{"head_dim": 32, "activation": "gelu", "norm": "layernorm", "bias": "none", "extras": ["capped logits"], "lr": 0.00128, "seq_len": 256}
MLP neurons of a small language model. Each row is named by its layer, matrix (up: input weights) and neuron, and shows model dimensions 32-159. Each number is 128 + 32 x the weight over its row's rms, rounded and kept within 0 to 255.
After each neuron's rows, "fires on" lists the tokens most often at its 100 highest values on Wikipedia text that the model never trained on; "fires in" lists the words (lower case) most often at its 100 highest values on Wikipedia text that the model never trained on. A number after a token or word is its count.

L8.up552 [180 124 113 145 128 148 172 133 110 110  79 140  87 121 159 104 150 126 131 138 135 127 128 110 111  95 102 141  97 160 100 152  77 164 130 143 127 115 137  86 114 172 138 158 135 101 119  92 207 122 100 108 149 167 165 108 164 105 122 145 117 127  98 158 146 150 184 123  68 141  66 117 152 102  69 171 105 110 156  86 114 137  92  84 141  99 157  67  47 109 135 102 180 141 174 134 155 151 181 170  81  65 136 111  84  86 182 161 180 177  83 153  81 100 147 169 161 110 119 162 135 188 130  65 104 119 164 150]
fires on: "the " 28, "his " 20, "an " 10, "a " 9, "ed " 7, "same " 6
fires in: "the" 28, "his" 20, "an" 10, "a" 9, "same" 6

L6.up241 [ 89  81 122 239 123 175  60 144 186  77 118 116 189  92  98 126  84 137 137 134 139  88 102 125 116 136 156 117 110 105 157 153 119 122 141 145 103 128  96 167 129 102  81 110  71 123 135  52 107 151 135 151 135 140 121 146 114 171 126  83 112 140 120 121 172 155  76 155 105 170 173 185  97 104 105 132  94 155  99 100  59 131  66  99 120 180 143 171 107 156  73  89 150 115  74 112 150 143 153  94 121  90 119 111 164 137 102 127  69 127 124 144  91 165 101 157 162 121  74 124 128  92 185 127 109 133 126 136]
fires on: "si" 23, "has " 18, "have " 12, "adi" 10, "te " 9, "on" 6
fires in: "has" 18, "have" 11, "wrote" 8, "radio" 8, "size" 5

L4.up771 [112 141 107  87 135 104 119 119 121 133 121 182 127 104  93 167 140 145  80 149 158 134 101 179  84 125 127 100 111 156 102 135 132 127 148 114 163 138 108 105 103 120 152 162 144 104 160 176 122 111 137 179 150  71 132 138 130 126 159 190 123  67 148 140 158 114 197 165 128 134 134 144 112 117  46 190  76  78 182 154 171 130 130  92 112 142 195 197 145 152 157 119 149 131 109  96 137 112 146 135  81 107 149  98 201 128  83 151 108 111  95 104 140 129 144  70 182 134 146 146 121 172  89 170 122 188 157 166]
fires on: "oth" 18, "Govern" 13, "Pre" 11, "serv" 10, "cap" 7
fires in: "others" 13, "president" 11, "government" 10, "governor" 7, "party" 6, "services" 5

L8.up574 [126 153 122 118 101 118 132 129 166 169 151 160  95 137 109 127 122 119  85  78 205  85 119 114 127 127 119 185 117 144 168 111 116 178 127 108  80 106 119  95  81 143 142  88  96  88 157 167 127 171 106 182 168 112 106 147 171 145 163 123 147 100  94 109 124 107 164 123  94  96 153 190  96 162 108 152 143 180  86 103  88 131  91 105 158  93 128 139 134 119  65 138 162 113 127 163 118 125 126 130 191 162  72 118 123 100  89 144 129 185  93 120 136 147 124  93 166  97 117  91 136 155 180 103 125  49  80  69]
fires on: "as " 62, "As " 8, "om" 6, "ed" 4
fires in: "as" 70

L8.up719 [154 141 128 164 131 163 107 114  96 119 175 108  72 138 135 140 120 148  90  79 134 130 147 168 116 157 115 184 198 129 110 114 136 141 168 181 146  43 137 102 149 127 154 122 126 102 139 116 115 123  96 130 103 204  99 165  99 155 116 115 125 127 155 150 146 155 145 182 117 122  49 136  88 151 156  95 119 144 145 104 147 186 132  68  96  77 126 132  98 101 150 114 148 153 162 152 137  88 170 107 133 116 130  96 138 153 105 106 147 159 101 179  99 152 118 109  67  82 109  67 156 126 124  55 167 124 151 153]
fires on: "he " 26, "He " 18, "She " 18, "she " 16, "who " 6, "it " 5
fires in: "he" 44, "she" 34, "who" 6, "it" 5

L5.up642 [113 146 103 207 121 157 120 156 126 172  88 124 159 116 130  96 159 132 127 128 139 127 108 100  72 174 184 100  85 106 168 116 118 172 154 120  66 120 145 105 118 140  26 143 127 125  71 135 113 133 149 154 132 136 141 123 125 111 128 145 197  93 107 121 138 126 174 116 135 133  79 152 175 150 161 114 120  93 131 110 161 109 103 122 137  59 148 134 120  85 155 128 115 121 149 183  85 178  84 102 120 119 147 123  80 158 128  96  94  84 147 145  96 139 209 139 176 103 117  79 113 121 150 175 134 181 120 139]
fires on: "in " 25, "the " 24, "ind" 13, "sub" 4
fires in: "the" 25, "in" 25

L5.up634 [208  72 108 130  70 115  80 135 145 126 215 132 169 139 152 114 121 126  96 173 140 200 161 143 159 171 159 117 156  66  92  69  90 152  99 172 159  97 100 111 145 117 105 129 162 178 171 127 159 124 107 147  96 146  81  91  77 110 129 160 191  94  90 155 163 134 146 110 118  87 139 189 117 154  95  74 132 148 144 157 100 213 153 102 159 163 103  59 115 170  94 143 118 110 154 161 130  98 115  82 108  55  78  77 126 156 129 139 195 101 130 184 102 152  96  76 191 151 124 109 151 130 131 134 125 109 162 124]
fires on: "the " 27, "his " 20, "for " 7, "at " 6, "ent " 5, "against " 5
fires in: "the" 27, "his" 23, "for" 7, "at" 6, "went" 5, "against" 5

L5.up89 [105 129  71  93 108 148 121 141 162 146 100 150 103 169 114 208 118  88  60 126 172 161 171 128  85 126 121  50 132 140 151 128 104 216 135 119 168 127  93 189 139  95 149  85 183 134 113 116 117  68 160 142 131 125 151 131 170 135 141 208 164 148 106  86 159 168 201 156 161 105 145 150 147 102  51 104 152 117 149 158 123 109 116 162 117 103 129  73 131  96  96 197 116 119  73 130  98 155 127 166  71 165  92  94 112 124 130  78 127  85 160 151 151  92 101  74 107  65 136 143  86 125 119 132 114 148 103 125]
fires on: "at " 73, "At " 6, "form" 5
fires in: "at" 79

L4.up890 [129 140  94 155 127  85 174 159 182 157 121 111 131  99 110  99 134 142 139  44 123 154 150 158 112 154 130 187 155 118 155  83 165 156 174 149 133 135 106 148  77 155  93 100 141 151  95 139  80 161 118 205 111  78 121  59 129  96  75 146 147 135  41 144 142 133 121 161 202 135 135 132 132 111 163 146 105 188 120 113  81 128 173 126 131  69 127 102 143 184 102 111  69 133 142 174 121 112 124 138 145 115 152 140 112 119 124 138 130 193 110 183  88 124 127 120 148 115  89 153 131 148 169 144 151 126  97  56]
fires on: "and " 45, "ly " 6, "ts " 5, "ve " 5, "Leg" 4, "inform" 4
fires in: "and" 45, "arts" 5, "ve" 5, "information" 4

L5.up709 [132 105 123  93  92 105 147 174  58 138 101 163 111 174 155  72 119 134 122 117 152 196  66 112 140 137 155 132 100 162 106 116 100  59 197 152 159 145 156 148 122  64 196 148 113 105 130 129 109 155  59 159 121 153 134 139 170 110 135 123 130 121 120 111  98 148 100 108 121 155 119 124 169 144 148 150  83 218 184 135 112 114 159  89 127 142  75  96 112 135 174  76  57 138  84 149  58 124 112 146 162 102 166 146 111 106 131 101  60 109  63 122 135 157  97 140 105 155 130 137  99 169 168 105 159 179 113 135]
fires on: "such " 40, "well " 18, "known " 17, "are" 12
fires in: "such" 40, "well" 18, "known" 17, "career" 12

L11.up221 [164 120 115 146  40 108 119 153 100 117 157 102  99 117  81  90 141  99 125 147 149 115 159 225  84 136 145 104 110 161 102 105 145 103 190 100 125 158 145 137 104  95 126 168 144 141 124  95  91 111  82 122 170  63 128 124 162 107 123 116 149 106 168  84 111 111 109 125 102  71 141 177 119 120  92 212 141 182 123 153 130 160 145 121 169 188 112 150 142  88 166 113 165 167 110 128 114 153  95 183 113 150 118  72 149 103  65 107 117 143 157  40  89 120 122 139 137 103 180 127 177 117 136 114 129 136 187 119]
fires on: "an " 73, "n " 9, "contr" 8
fires in: "an" 82, "control" 4

L2.up513 [133 138 145  66 101  86 131 107 115 149  93 116 112 137  71  98  92 105 113 106 101 133 135  90 109 128 136 186 110 119 131 103  90 177 104 109 108 119  98  37 119 111 133  77 136  80  95 114 119 114 109 135 103  65 115 152 117 176  88 121 138 167 169 120 186 144 145 202 123 159 141 165 167 148  85 101 130 138 140 168 163 180  92 199  88  82  92 139 142  87 146 158 134 139 100 145 185 107  94  87 113  76 125 140 195  83  97 138  77 146 110 139 110 127 107 151 159 136 156 136 144 136 150 160  95 176 174 120]
fires on: "have " 47, "has " 28, "had " 23
fires in: "have" 46, "has" 28, "had" 23

L6.up501 [194 108  89 112 104 135 160 103 130 128 126 159 186 129 107  74 144  92 155 111 139 140  91 118 135 141  82 159 122  99 125 111 222 130 130 118  62  63 137 139 130 193 165 170  95  94 137  90 158  74 151 136 130 190 111 154 140 122 172 109 164  82 128 152 149  97 106  78 141 194 109 159 117 156 103  83 156 108 127 140 141 208 126 119 157  93 161 122 137 138 156 102 103 157 114 183 112 109 175 163 104 130 146 101 111 117 116  72 160 111 162 126 160 219  99 106 122 134 155 150 110 156  96 176  95 196 152 130]
fires on: "began " 17, "before " 15, "would " 8, "After " 8, "her " 7, "after " 7
fires in: "began" 17, "before" 15, "after" 15, "would" 8, "her" 7, "to" 5

L5.up805 [ 52 163 124 103 135 151 148 137 116 111 100  92 145  96 185 119 133 120 125 116 161 168 143 124  86 166 113 132 101 149 129 115  76 120 151  73 181 162 141 211  91  85 128 144 138 155 195 180  97 117 200 151 113  93 121  96 103  77 139 192 182  92 124 143 142 105 142 143 180 141 134 143 109  99 118 133 180 133 118 149  62 154 138 128 167  88 142 126 104 119 115 155 118  85 130 145  72 155 139 152 102 130 161 112 134  91 146 108 102 174  59  88 129 134 133  95  95  82 135 123 161 129 129 138 103 139 113 160]
fires on: "of " 43, "the " 12, "his " 9, "charac" 8, "er " 5
fires in: "of" 43, "the" 12, "his" 9, "character" 7, "her" 5

L4.up569 [164 129 185 110 148 124 165 150 127 134 181  95 199  65 149 126 109  63  89 128 103 123 191  92  46 119 129 154 156 158 133 118  49 110 161 141 161 129 135 116 135 122 118 102 132 149 131 166 150 124 116 197 128 150 141  94 128 118  85 178 146 101 105 109 100 168 128 207 168 114 139 114 151  94 110  90 110 133 132 138  94 132 155 115  80  82 141 103 151 148 153 135 184 120 187 170 117 112  86 107 132 127 172  83 163 158 105 116 140 139  96 194 151 145 119 164 113  85 132 105 152  87 128 141 140 152 140 111]
fires on: "received " 10, "his " 10, "has " 10, "at " 9, "ated " 8, "grad" 8
fires in: "graduated" 15, "his" 15, "at" 12, "received" 10, "has" 10, "from" 6

L2.up107 [148 117 164 127  88 101  96  99 133 154 130 119 121  83 154 138  64  91 124 120 127 152  60 144 115 156 151 165 113 151 164  73 125 180 112 108 127 122 163  51 116 140  96 209 113 121  80 118 110 105 128 132  92 119 128  99 166 117 110 134 140 106  25 147 196  92 138 133 131 113 131 131 155  98  66 119 109 117 133 163 149  89 132 127  70 158 138 160  96 140 149 126 126 171 104 111 154 121 109 126 110 116 112 169 118 156 137 185  79 108 133 153 141 184  78 112 146 121 119 107 113 155 210  98 140 130 189 196]
fires on: "which " 37, "both " 12, "that " 11, "who " 6
fires in: "which" 37, "both" 12, "that" 11, "who" 6

L8.up714 [ 45 122 123 157 155 151 154 188  81 110  89 117 151 185 162 154 168 120  99 142 111 185 166 167 145 112 150  61  40 114 110 132  98 117 140 157 205 129 121 167 113 199 119 110 147 134 114 174 139 124 118 195 138 134 144 123 149 135 112 172 160 163 142  96 109 111 126 122 165 114 139 111 112 124 122 108 106  95  53 105 132 181 132  70 184 110  80 147  96 163  54  61 106 159 129 109  56 136 188 118 142 172 107 137 143 137 154 131 138 194 119 101 100  77 119 134 180 187 105 110 122 109  68 116 140 133 130 122]
fires on: "the " 83, "its " 5
fires in: "the" 83, "its" 7

L10.up264 [156  66 100 160 102 126 124 156 128 152 136 143 174  76 117 124 138  83 146 127 144 111 150 149 149 178  64 102 148  82  76 167 137 178 169 111 137  64 146 129 160 128 129 108 160 159  78 181 116 114  82 105 132  61  89 141 178 185 123 142 128 151 117 118 109 136 209 120  79 135 110 158 139 163 145 118 140 118 173 118 108 172 112 132 193 144 120 126 130 114 163 116 181 130 164 141 148  92 134 123  76 116 162 157 147 137  84 182 137 136 120 163 141 123 105 101 145 170 145  97  82 144 174 124 126 131  85 136]
fires on: "who " 25, "r" 11, "which " 11, "un" 8, "ub" 6
fires in: "who" 25, "which" 11, "chromosome" 6, "ny" 5, "company" 5

L8.up763 [115 114 103 111 128 123 128 128 156 182 160  46 165 169 109 157 141 122 103 197 167 137 102 122 188 129  97 170 105 128  93  74  81  92  72  89 156 114 204 219 120 160 169 150 169 117 159 113 131 136 108 159 142 172 137  91 164 161 123 104 205  66 130  67 166  95  94  79 124 160 112  69 112 157  80 158 117 125 156 139  72 147 165 166 163 131 119 115  97  89  95 101 107 130 190 141 122 109 145  84 115 111 117 185  97 109  89 156 115 130  99  88 160 117 121 114 208 148  88 126 145 158  98 138 100 135 133 143]
fires on: "to " 52, "the " 14, "ed " 7
fires in: "to" 52, "the" 14

L4.up506 [136 112 170 117 136 171 169 100 131 115 108 157 146 114  95 196  99 128 158  94 141 119 127 141  61 101 116 114 133 135 139  69 127 193 141 153 126 140  90 106 108 185 150  98 167 139  73 125 122  94  82 145 126 113 120 147  94 121 173 191 121  94 138 167  73 178  98 161  73 104 119 108 145 131 132 178 128 130 159 133 172 200 133 156  77 152 161 176 101  98 114 113 123  94  77 114 180 160 148 160 122 123 116 123 141 137 154 128  89 129  54 163 166 155 127 151 133 152 157 140  97 159 136 160 132  98 151 125]
fires on: "as " 76, "As " 13
fires in: "as" 88

L10.up888 [118  93 141 146 120 123 113 138 135  55 147 150 151  89  97 161 147  87 120 143 116  92 110 117  73 159 105 172 164 116  65 144 107 171 134 114 115 121 105 212 137  88 140 135 121 124  86  82 127 112  99 111 180 128  90 167  96 132 114  70 137 135 150  61 131  57  85 167  96 168 162 172 152 142 139  96 147 135 156 178 165 196 153 159 148 158 154 102 146 150 139 171  92  77 111 133 107  92 198 193 155 104 111  87 107 135 165  63 108 112  99 151 117 208 120  79 145 116  78 165 149 157 141 147 143 156 117 166]
fires on: "has " 66, "had " 13, "ust " 5, "have " 4
fires in: "has" 66, "had" 13, "just" 5, "have" 4

L4.up810 [125  81 149 108 169 158 202 186 156 137 165 148 118 112 160 131 119 128 112 129  73 135 157 115 112 110 152 116 116 123 135 129 117 164 134 120 106 183  84 110 122  91 127 128 193 118  87 134  89 142 128 181 141 126 106 137 116  68 108 150 101 145 112 110 203 172 130 124 128  62  64  87 165  93 194 159  10 126 111 149 131 218 105  53 119 102 155 130 111 135 145 120  92  61 153  59 153 133  96 161 146 163 220 127 156 125 133 108 106 123 130 144  86 124  78  80 151 114 108  96  98 128 112 106 227 174 115  94]
fires on: "and " 55, "ti" 10, "the " 9, "ts " 7, "iti" 4
fires in: "and" 55, "the" 9, "arts" 7

L5.up824 [151 137 110 174 130 134 126 136 157 100 148  91 125 133 123 132 124 137 134 134  93 114 124  57  96 123  76 154 124  89 132 168 126 155 164  65 116 118 215 120  88 120  83 120 150 104 147 102 112 131  74 120 102 113 157 164 154 178  94 131 143  58 128 128 177 136 115 203 138 109 115 158 138 129  71 134 145 136 154 180 144 126 136 102 143  87 183 144 112 131 142 146 162 113 132 145 122  78 203 145 206 171  86 134 122 139 178 178 144 135  87  90  98 123 130 168 183  79 122 156 117  67 145 124 116 190 116 198]
fires on: "has " 42, "bl" 9, "only " 5, "have " 5, "resul" 4, "but " 4
fires in: "has" 42, "only" 5, "have" 5

L5.up298 [144 121 205 153  77 163 174 150 117 149 133 106  88 121 170 111 101  93 148 183 153 123 147 148  82 184 113 167 118 236 159 110  91 134 122 135 157 148 148  94 155 143 117 147 112 134 148 143 117 144 150 105  85 160  95 168 153 153 129 143 119 124 119 107 159 142  65 169 135 162 171 142 151 172 116  87 124 158 175 141 181 168  75  76 126 122 119 120 133  87  97  84 161  92 160  99  70 100 109 129 130 116 110 146  89 151 145  99 100 118 114 125  99  93  94 106 163  93 175 156 158 107  93 134 105 184 141  87]
fires on: "has " 43, "emb" 10, "received " 10, "have " 9, "et " 5
fires in: "has" 43, "received" 10, "have" 9, "met" 5

L2.up128 [120 115 105  76  98 148 110  91 104 125 148 147 135 130  93 137  92 129 161 174 140 142 125 129 121 114 121 119 139 153 150 103  80 161 117 129 156 106 117 103  90 114 133 155  61 121  81 128 186 114 130 107 135 112 123 149 131  74 128 135 153 109  79  80 171  95  67 134 152 139 134 128 112 152  91 146  88 156 179 164  98 198 114 155 215 102 166 157 150 120  53  95 151 175 166 120  70  87 174 173 170 156 143 134 103 125 134 135 200 172 158 130 145 181 130 185 113 118  98 130 168 112 107  82 139 139 148 142]
fires on: "began " 18, "New " 16, "After " 11, "On " 7
fires in: "began" 18, "new" 16, "after" 11, "on" 7, "there" 5

L4.up627 [203 128  93 138 151 181 139  82 150 115 101 159  95 151 129 135  98  84  82 109 107 144 143  94  99 114 164 135  56 149 144  88 105 109 153 137 129 145 132 170 109  97  62 128 106 135  95 141 157 120 132 142 183 140  89 121 131 105  77 171 176 173 119 156 113 169 144  48 151 121 148 131  60 145 135 111  99  89 175 130 109 148  99 147 136  86 132  96 130  97 129 110 108 142 109 165 121 136 114  76 143 125  69 132 171 146 112 174 166  83 132 174  76 147 136 182 116 123 165 182 102 154 128  65 137  80  90  45]
fires on: "United " 19, "War" 13, "time " 8, "as " 7, "day" 6
fires in: "united" 19, "time" 10, "day" 8, "as" 7, "war" 7

L10.up162 [177  66 116 163 120  89 106 146 133 129  85  95  71 105 134 157 125 127  70 157 158 167 163 190  85 101  88  96 138 151 178 126 156  63 154 165 113 107 163 105 172 152 141 123 112 109 119 100 113  50  63 144 141  49 214  87 100 119  68 108 127 113 106 126 130 125 105 154 104 136 149  89 104 120 138 162 164 174 169 128 122 131 170 186  81 179 186 111 149 123  96 133 172 108 128  89 138 121 102 120 138 135 130  68 106 123 101 133 129 168 150 124  84  94 154 147 142  77 143  99 178  96 136 145 127 151 139 122]
fires on: "an " 60, "m" 10, "M" 5, "n " 4, "gr" 4
fires in: "an" 64

L2.up206 [ 71 124  87 126  83 141 155  88 103 157 105  84 141 126 132 140 106 131 164  57 120 156 101 160 114 154 159 121  54 139 111 135 116 104 180 162 114 137 144 102 144 180 123  86 142 107  62 105  81  98 117 161 182 117 115 151 137  92 161 102 146  53 201 140 151  87  77 165 140 161 111 112 137  87 105 182 143  94 125 103  68  98 193 124  61 169 143 164 131 162 148 121 125 115  66 117 118 190 147  91 101 124 159 115 123 194 172 173 114 124 152 125 137 189 105 139  44 132 118 166 117 129 120 154 112 149 165 133]
fires on: "January " 15, "July " 14, "August " 13, "March " 10, "February " 9
fires in: "january" 15, "july" 14, "august" 13, "march" 10, "february" 9

L4.up743 [115 167 125 221 102 115 111 153 134 148 137 119 118 121 124 143  63 106 138 155 167 228  89 140 113 156 167 139 138 102  82 168 110 149  68  87 155 134  76 148 104 148 112 185 169 140 203 104 119 154 164  61 136 118 137 113 158 128 125 149 159 124 150 106  52 161 112 170  62 131 100 125 127 154 105 145 110 131 147 142 154 176 160  54 115 135  89 144 117  94 156  76 124  77 130 125  64 111  96 139 154  72 171 117 118  98 209 136 180 131 146 170 154 158 157  99 122 110 110  95 101 163 150 129  94 139 107 121]
fires on: "for " 19, "of " 13, "the " 13, "This " 9, "these " 7, "following " 5
fires in: "for" 19, "of" 13, "this" 13, "the" 13, "these" 8, "following" 5

L6.up684 [110 120  36 117 144 134 126 142 113  93 186 108 118  95  71 138 144 148 135 140 115 117  58 139 122 146 118 116 131 126  96  92 142 215 165 127 119 153 123 149 118 109 115 190 164 169 129  93 167 116 154 170  87 150 131 102 132 101 112 103 124 129 174 160 165 108  81 159 111 103 162 172 134 150 157 114 114 124 195 114 166 179 138 130 145 123 196 195 111 149  73 167 103 115 130 170 127  87 101  58 124 138 146  95 175  95 187  80  89  94 114 137 126  98 103 146 150 146  99 119 124  84 141 130 129 157 118 138]
fires on: "has " 35, "3" 26, "eng" 14, "tw" 11, "have " 5
fires in: "has" 35, "software" 11, "3" 8, "kitengela" 7, "1993" 5, "have" 5

L2.up628 [133 112 128 134 124 170  77 104 102 113 179 188 162  91 227 144 110 135 166 102 129 125 104 107  86 115 206 139 143 177  93  86 113 181 175  79 151 125 138 130 100  69  89 160  73 140 160 122  77  89 151 132 135 100 139 145 131 102 120 118 146 102 112 117  82 162 136  81 135 106 135 135  85 118 130 132 177  69 145  65 125 153 161  75 148 163 121 143 194 159 162 127 117 148 165 117 112  71 118  87 110 156 141  81 108 129 110 154 111 161 174 137  96 112 145 218  93  98 125 149 139 106 121 123 135  57 102 123]
fires on: "Histor" 32, "ograph" 28, "histor" 13, "centur" 11
fires in: "history" 24, "historic" 10, "century" 10, "historical" 7, "cinematography" 4

L8.up727 [154 150 142  93 156 167 153 152 114 195  59  89 152 137 131 128 127  73 137  73 110 146 146 144 161 125 124 114 200 121 118 152 153 131  70  82 177 160 150 159  90 162 108 151 113 124 152 129 173 147 111 176 123 158 177 101 103 110  84 150 166 112 154 104 141 124 182  97 113 132 125 121 124 154 112 213  95 176 132 151  99 127  93  91 121 114 105 141  88  69  76 122  90 158 144 150 114 147  90  95 141 137  96 127 132 122 184 165 109 196 122 114 137 112 145  83 147  86  70 150 125 126 104 132 117 144 131 180]
fires on: "the " 61, "for" 5, "their " 5
fires in: "the" 61, "their" 5

L11.up711 [133 115 158 151 125 170 177 147 114 189 135  78  89  95 117 202  67 115 204 128  92 114 104 133 117 144  62 117 175 142 151 116  92 170 159 109 105  66 113  93  87 165 117  62  69 144 103 148 194 153 136 165 123 184  66  84 102  96 183 109 109 129 182  83 167 133  86  92 129  86 155 113 159 135  91 162 113 155 151 123 118 126 107 172 152 101  96 141 124  98 156  83  47 176 128 190  99 153 105 148 174 113 137 120 147 116 113 168 135 190 139 149 107 118 185 108  88 107 105  94 173 118 165 129 105 128 134 161]
fires on: "On " 30, "on " 22, "In " 12, "in " 8, "into " 4
fires in: "on" 52, "in" 17, "into" 4

L10.up634 [ 85 122  99 139 100 132 163 133 193 131 157 110 145 176  75 125 165 132 160 172 136  79 158 128 158 125  77 139 143 114 162 132  77 148 124  79 152 100 102  89 119 162  73 146 120 111 104 107 146  48 156 168 175 208 132  63 135  89  89 126 135 123  98 111 138 109  97 121 131 171 180 162 137  98 119 133 104 144 207 155  90 106 148 192 137  78 130 113  68 131  89 120  68 103 102 127 149 103 126 149 100 101  84 101 190 139 135 112 141 187 118 159 123 142 132  87 160 116 106 144 173  60 121  86 117 187 188 119]
fires on: "to " 50, "in " 22, "into " 7, "as " 5, "a " 5
fires in: "to" 50, "in" 23, "into" 7, "as" 5, "a" 5

L5.up566 [ 79 140 126 132 119 201 141 114 149 135  98  79 119  80 125 123 115 138 149 104 145 144 137 112 122 170 123  82 133 123 168 121 152 125 114  77  53  94 169  87 122 116 152 101 164 106  86 140 170 175 138 168 137 179 103 135  68  85 126 126 142 155 150 157  97  96 161 136 123 142 108 149 114 149 178  46 160 216 131 120  85 143 129 114 136 129 123  84  97 120 124 121 167 124 115 167 166 104 117 151 147 113 142 122  60 182 126  74 106 139 129  97 165 121 140 134 138 115 137 155 152 156 132 111 189 190 169 102]
fires on: "He " 18, "She " 17, "See " 9, "as" 8, "u" 7, "ther " 6
fires in: "he" 18, "she" 17, "see" 9, "other" 6, "much" 6

L2.up490 [148 124  76 122 121 224 114 114 122 138 131 144 142 158 179 147  98 115 108 135 105 121 162 136  96  94 134 122 131 129 132 182 132  89 119 115 119 150 100 131 124 154  59  66 157 139 104 105 160 191 106 117 156 102 126 110 106 154 114 167 121 141 197 145 134 136 147 163 122 152 112 147 131 117 154 100 123 122 143 184  85 142 155 150 106 156 165 137 156 107 118 170 133 129 103 128 135  95 119 117 108 127  33 134 119 140 183  87 135 173 192 133 135 133 109 135 176 153 112 140 123  41 129 135 149 121 127 158]
fires on: "first " 60, "second " 10, "only " 6, "ond " 4
fires in: "first" 63, "second" 14, "only" 6, "third" 5

L2.up719 [118 111  95 154 107 162 108 157 169 152  79 138 144 147  63 170 142 112 166 136 174 107 138  92 125 135 152 104 156 126 140  83  94 160 155 102 116  72 147 137  94  88 102 156  88 216 183  78  90  69 128 167 148 177  66 167 149  99 161 134 158 167  38 126 138 139  95 110 153  96 126 187 121 151 129 109 144 127 134 143 121  98 149 110 149 154 104 116 153  76 104 111 112 152 158 115 106 116 108 134 122 187  78 100  90 157  86 155 122 169 111 163 148 124 109 146 175 108 210 117 132  98 111  68 120 123 127 177]
fires on: "at " 38, "from " 9, "Publ" 9, "on " 8, "bec" 8, "as " 5
fires in: "at" 37, "from" 9, "on" 9, "public" 6, "as" 5, "become" 4

L4.up171 [122  67 125 154 112 137 108 140  95 134 145 143 109 159 153 135 105  94 129 148 178  92  99 177 157  94 133 116 135  70 119 193 142 166 110 144 162 131 174 109 122 138 114 100 135 191 103  78 111 151 167 152 134 147  85 163 164 156 119 162 104 108 124 150  96 135  86 168  70 149 143 109 154 133 117 119 129 143 133 146 137 137  51 131 135 182  96 151  96  77 103 158 110 131 148 188 134 158 152 143 109 172 134  65 181  85 150 108 158  98  76 139 116 123 145 114  83 119 188 171 132 108 115 150  83  77 140 128]
fires on: "as " 52, "As " 15, "than " 8, "ome " 6, "ore" 5
fires in: "as" 67, "than" 8, "home" 8, "more" 7

L2.up91 [126  80 126 149  96 117 130  78 135 164 148 171 132 131 159 186 130 158 174 125 122 137 119  94 119 143  97  89 144 117 109 176  72 150 171  86 136 155 183 121  95 115 158  22 134 143 182 121 175 200 130 153 110 113 156 110 147 150 147 100 103  97  85 152 152  98 145 112 159 161 154 163 153 108  77  82 127 172 115  93 124 135 159  73 129 130  71  71 128 161  98  78 173 123 129 173 114 155  48 144 135  78  87 151 140 116 174 122 126 140 105  83 139 103 103 139 108 120 135  70  74 128 129  69 119 183 134 127]
fires on: "most " 36, "more " 26, "other " 13, "clos" 7, "larg" 6
fires in: "most" 30, "more" 24, "other" 8, "almost" 7

L8.up579 [145  96 136 110 106 111  59 115  65 117 144 134 147 166 177 123  35 136 175 245 133  89 116 154 226  88  80  82 133 102 143 113 162  93 107  51 124 102 113 104 139 142 136 138 119 116 126 155 112 120 119 178  91 118 135 159 139 177 158 114 132 153 171 183 155 104 144 138 117 127 170  60  95 111 102  71 161 156 147 155 103 166 115 133 100 157 113  85  90 155 132 150  92 143 148 112 144 144 197  98 109  86 108 125 137 106 129 120 180 137 107 224 128 157  73 107 144 111 119 117 155 117 136 166 116 118 159 133]
fires on: "of " 39, "by " 16, "to " 8, "a " 6, "ing " 5
fires in: "of" 39, "by" 16, "to" 8, "a" 6

L2.up361 [ 42 128 146 153 166  65  98 131 124 161 194  82 169 124 158 136 126 103 118 100  56 146 117 151  61 147 134 101 138 114 138 160 101 157 149  71 112 174 123 165  75 149 236 113  71  80 153  85 100 104 176 101 135 148 119 116 168 137 121 142 160 112 139 158 134 155 122 115 117 115 163 154 152 125 145 114 152 110 160 112 157 163 188  62 121 107 148 193 116 147 168 128 146 133 202  68 132 124 170  85 102 150 119 151 135 119 145  92 130 147 154 152 143 120 122 143 109 115 156 158 114 164 148  95 159  91 113  80]
fires on: "des" 47, "th " 12, "as " 10, "fe" 9, "No" 6
fires in: "design" 16, "with" 12, "as" 10, "designed" 8, "life" 6, "no" 6